MLP neurons of a small language model. Each row is named by its layer, matrix (down: output weights) and neuron, and shows model dimensions 202-297. Each number is 500 + 40 x the weight over its row's rms, rounded and kept within 0 to 999. Numbers have three digits each.
A block is one neuron, or neurons of one layer that tend to fire together. Before each block is what it responds to, as a language model described it from the Wikipedia text at the highest values.

Responds to: Paragraph-ending period. Final period of the last sentence in a Wikipedia paragraph, right before a blank line or new section, e.g. "Allen Parish." and "County Championship."; weaker on table-cell bars and heading words like "District".
L3.down1623:494455584476523493526472496529504509463480459526525523548565485469496409509611499511486432539443526459487482542475519460519458475523513466495521507507448543543526485479449464515466507470435537500541503441471400477500548480491514505521594519559460430483419432452465501473559458536475537522

Responds to: Before a person's name. Tokens just before a personal name: role or occupation titles (manager, singer, archaeologist, Republican), table separators, country codes, and the name's first piece.
L5.down528:565558510395515419543468469509489450433496512523478457516518490483518530542570475514471540452431496416530553468530502401536483466538467561535543483542487511544544522505530506466490535483463531537499457443454565489502443568470512469517554516522467522576496538408499525526588458503569476534
L5.down1814:479470555524532537568503516490517429521576529561519509531471502551474478520477519498502487534490567501436583477536489512519469538440501453449492485468563522490461521484460482519485517553448531491473427506534502559519503541469528419511495528460451530529533423457472479572487479440541576475
L5.down1995:490496488372579437518487512457507468507532482527504479530516529462505520515470484515506459526487564479445509561527528433492460478543475549609515530516542506503514502513521520504509549506485563517510453469508560484476525489444529521545497499514479540531508455457473473472492541480478510500
L5.down1997:438502490448501524523528433510510424543481430520464529568518570575453492516489479572551450441429411487494591477492503451506432447461498506522468458536572468488515531523511532521500500456487489544468480476511478501502459526555543505426574549537455593497529539511505526574563478445529497575

Responds to: Paragraph-ending periods. The period closing the last sentence of a Wikipedia paragraph, just before a blank line or section heading, as in "transferred to Saint-Étienne." and "reported him missing."
L4.down311:537554454386430488516525527485453534448508483518498539494468507562471505426445502517445552467496473472585479500483529533461501486550461563554497483502493503517591526500468428472478490492440471456534556508446499493560447533543545480477476511524518506565501470462391446550476425559508522485
L4.down455:465433528553522527532467550511472437510459487560464471453505434517494538515486524515491459481460491475483519499478546522489492603498489487503569559471497512438559513526504498556528491438434538498489511530430518440442485495537468514592468525485441443513468449532535450550484539574473564497
L4.down1358:463474537467490514425415489490448505484504542545577473492451555519545490451469515542444484425481515488512503445451442507455509516488408519440609489447520531483580501566476520505517477547464516501475523481476512541450420506532460456479571520493465556532473492478504512540559481462469479424
L4.down1913:513516556448474526487487547481492455523439505556468458429463514513531492452530536459461458470452488520547544511470444476539494528539513467473511492596483497511490478559485469539514498492496502533475480509486534479479490542471503472484477553510529477424509451509302496516534484503472551547

Responds to: Before a person's name. Words just before a named person or agent: role nouns and titles like filmmaker, manager, President, and prepositions of, by, from.
L3.down1647:461537463389521533530572458545588535508542450572424531540536441546513519506499523536495465478518483474518541465522501400494505373370497523520437496505508523495480529489476473496454549533492540548599492521564493531518429488508430500540564540533506575522481522520441475541563475466467465562

Responds to: Relational prepositions before objects. Prepositions and transitive verbs just before a named object or destination, especially sports results and places: "win away to", "lost to", "toward", "capture", "joining".
L4.down1009:472508501502531492529516499503538464547505473474483464537515523484556494508485473441507459400521507510540449503483520472548502509540488452525460495533518496525461470523476462521470522483489488500505529496472488482512512521514530483499501506528510507555474507570135503503518480515507537505
L4.down1015:549529487476572509480522503502542480508458468520463491487554537510552459464546472470468552502496496477538428461467526461446477492473486507508460493500518483468471512486456452481459444473492498480547528457500502505477544432458497437488434548458528470515463552498311528513520469557546528511
L4.down1356:509595527525504521514519461471521467496497504460472528510510515493548527475490469420522503453493464547505441456456458519495468425515463528620490495526494458538529498534468483546424451498439467515549512429490519459463524476464518468494516609501535560441493502491323449541540518520527588535
L4.down1429:565519512516510507523556516480531528515575530513543482495519457537479480522481526508500526510457504467573519459538457468506505546503473474499522510554469527494532469516491458552462565644521559474541426461494429483491440463548524450546481454409465435533496494491287466535532522441509500484

Responds to: Separators after numbers. Fires on hyphens, en dashes, table pipes and decimal points right after a number or first name part, as in 34-acre, 3–0, 1 | 1, Hae-jung.
L3.down706:479492492538476553475464508595389521485421552460444475439478574514541492527460489499554598497511589548443518473470492556503490525512487531559605515565466488492537446605521544575407591458522480462482486473533535475502527496502506522453469562464474521531539452523530495490451513477450521465

Responds to: Table cell opener before numbers. Pipe separators in wiki-style tables, mostly opening a row before a number, e.g. rank, game or record cells like "| 3 | May 1".
L4.down877:444582467536446468516530512398506462480543520502495451518529518545587534528467550525473494509476565520497495542515518461510469465470483472511550492540435486457503480547504543493451497520543549512416514491538532551463494506494493489449537546528490474492464496470642457491531481520563467531
L4.down961:476515466492471494539562536474451529494536583539622516476422507527535515534500538556463497528491553504480432474581423534525461458490514485553560505468499453505552555473571515436515505496485521488445521516496495545511424501537496549496499410518558466466498513496672511454509511507541408539
L4.down1361:462559464554412491486491493472468462435485594484579522535452532497540514581515555538479454546428573534408505503508493514565461421471471493530518497536460528500552460522470553457489487514495499452501494526569497523471526482488525515475549530554515417509461470492606493495513491446574496496
L4.down1873:457491458516450508527544468493510492453481536558570474524486485590511454543546565538490456471498599482488418417617474475492544456474416470498542503498512402462501480466557537451466529461507470517523572537491558545520473475503478529498532484509533412490414532522635577476526464470538464453

Responds to: Clause and line endings. Fires on the last token of a sentence, list item or parenthetical, usually a period, closing bracket or final noun before a line break, such as "season", "nations" or "(VA)".
L5.down639:574520475555487473514497550446460428479431525511486484478474519529478571503442519548551445485433484500474482503537493477456448455447436562536488510450528506549505504465513533513484441431472541536502484529478452503493442433567577505559559454463566508504439522508436447476501503545482507517
L5.down886:478482430512429511503593450459540541521512539558508488494455487513490493460442466467531485479475471572481546479515517547557507533469433457538520509499485495594492468482549518528530564435456417494511520469489462487487497526512517478507501569526552475499571531464501500485522520476542529505
L5.down1359:508551508527525490508458508489529501504524500590517452475476497545460513507420500569485467489507503528471577499499487551446449537518595478498491482469526495521591564453528467487455560529488544431479512462474474491445523469491511460465467513491531492464555503515332554492491482543515489490
L5.down1758:563504446471532508480520470550463465458477506538495508538440511557486514471483508532535491413531484528530507530505468531459484508485479487536499481500472520594535465517495448469448512482489548481470541489478438457498416552537524434528547518475526594519442507483389481558528486563488470524

Responds to: Row ends and attaching prepositions. Closing pipe at the end of data table rows and dashes inside match scores (2–4); also prose prepositions and verbs that attach a following phrase (with, under, record of).
L3.down1660:449503505453423547480474544453451519464512599492448557466517532500418458508469526464494520496495511546507474538495439425512443511506596503535574391474450533483528479454500471502521524550475520425530515466491471505456508583571511510527535468461544498476504588527453477453496647512444442554

Responds to: Before place or team names. Separators and prepositions just before a place or club name, such as table pipes, scores, "at", "in", "Battle of", "draw with".
L5.down183:567478409516479491523495499520494482466492514476428501495508511504499459475565564465474526565493475476378516508517564444508517521473499492478382527486480461481528559554413537458557548558466468530517493489455517506471522567524487478506485519522519491541547498520402557537485455463566483490
L5.down585:520546525461469557444438523497504517412463534537518518445455493503525490489482484481568518562522533544556517561508545493490578515497535521474487541490584506579512536575500486487506456538512550457486498459472487453486451562528490543525498466457475525538556471499471500508471531434502516470
L5.down957:457532525507543483537477503485451538477470544539509487486533490515530517498428528485571548455502481539560511485515539553501482495513460553467479505504519495483481547473516472495467465534465490510546494533476425472462510540515580530453448527443540457447477515516552504453540587598521430516
L5.down1332:561530443578589496471475512520543467532506549482477539464529544477539475477553479477514574444476537575545420473525491554548501476502495561481508505449544443484421479445524507490515559481481507494530536545570502475451509486495472473479461465435498482479450466473505540570523534472600459493

Responds to: Separator before table number. Table cell separators and number prefixes right before a digit in Wikipedia tables, mostly before 3, e.g. sports score columns "| 2 | 3", a standings row starting "| 3", or "199" in 1993.
L5.down132:481490476453476500458512517513564478498437473537526541563482508479489431489477515524523462463576581549535513508427500522501573494460500542466505431477506471418467450502492507446554462465558542598490502554519505471468483529578484545532561588521465491498472505582621479500526411546565488505
L5.down550:491521499581510472521521481499498467418482524493462490576544505508502509472511497429453486476503439480492528510468450532504539513496549452517515502490451411483495410501485500518448469548560522491464542491523492491569510469436503462486582576466486440480472460496650518522526422461451564452
L5.down706:471502512490518486422518420499493487531522443569509515509417493542555506492507487563464501510474578457449528491475528568507474440533502515496421520489527495464470532428523481485537506482512539518468518543533494535504524524490493496508465431537561526495483549493571524567434555570480454508
L5.down1285:495466558543489497537465509564485523462489503509546545535536554454587504481408565501529553472502466424454520520504479519493508545668486462534500526521529457489492444470489421512511558494532468478474491466444537464470528507495497500499515470510462456545463530610568573454531501463451476492

Responds to: Last table-row cell. Content of the final cell in pipe-delimited Wikipedia table rows, just before the closing pipe and line break, such as totals, records like 27–10–4, dashes or blank cells in sports stats and election results.
L4.down340:528508530538465541487505486508547490476471470600499572568479454499417474438488511477456476481483525498489522425548515558524518519486465519514484514551478504484557487455528495500499543532461544588516559503439492498568460489511440518513483493535530447490509500507394517549489468556556460568
L4.down437:552532467555533459446457510526500481444531438546469535518485426562435445494513481470459442496548524484518504546503466507520502529553480544551529513494492486465505553541472498430423527575484546489417488561447556512520508451481499579520487525510520506523502481493564517504468485549497450497
L4.down1359:499551464558529558510463497503507502460541470509471588512487473528446502524494562471497535492536466466509519490472527540516534548492420509521446528587504569477507560499539518440463527497481543447445535493495538498511480433488468559581526439518466495425443394488576510520404497524485464509
L4.down1977:473559494493491455494466542503551525479553462510528480506503551532452520443473537551497506468503430460515518496524482521527538572483510444502461531515509512473508530479442579459577468494452530495470553566542518505452470530474447561557522481472503459487448480459417451512496459467519507519

Responds to: Person given names. The final token of a person's first name just before the surname, often after a title or role, e.g. Reverend William, Mayor John, Rodolfo.
L4.down114:401451443439518510489514548467496458483550486509493528487555488504503497504513568533505527499449445412526522498534485469558510460464464553569579477526514504531485497430518545414511486486571531496501465555583500524493461413505492527506519550486459524480480538484497437467517516517511429542
L4.down817:457564498491447492500498476493511411481542461524486476481525490468460496496499523515461458524544482439544573529528516524513554505534484524514509529481502457496526515461523554520511573458474506524477493446426533481544513538487464568477542589554536501540466477493542481506543468544516427574
L4.down975:463467498474489523527474507519510516463406573538544471506538544393499497483490472543475519566507449535548573477501450465482491446464524475519401416414475504497516550465510510463495529518507556506439487483496502474584479526537484452498484500454475495522478423523554543530530524493486495519
L4.down1816:563488485580535453450470512485493437537492489513566555478440535488540468456474485473430540516489518526486486536485544498508452474519575484460539530547559487531518493547528467495486506556448478530479542457487464451506489472441464437532392476498505457489490457513530454559580572491507513460

Responds to: Preposition before place names. Prepositions that lead into a coming place or institution name, mostly "of" after University, Duke or Governor, "to"/"from" after moved or came, and "de" in names.
L3.down597:451472519491513424441494520536545499505497503569419484473453483436507417481537427478529561500483544547502444469482502549503434457479470488466561508484428501500483489469470556494545487512476503493551508470514412510410456526490544458527477585475474519523448506504403528444421561528615511486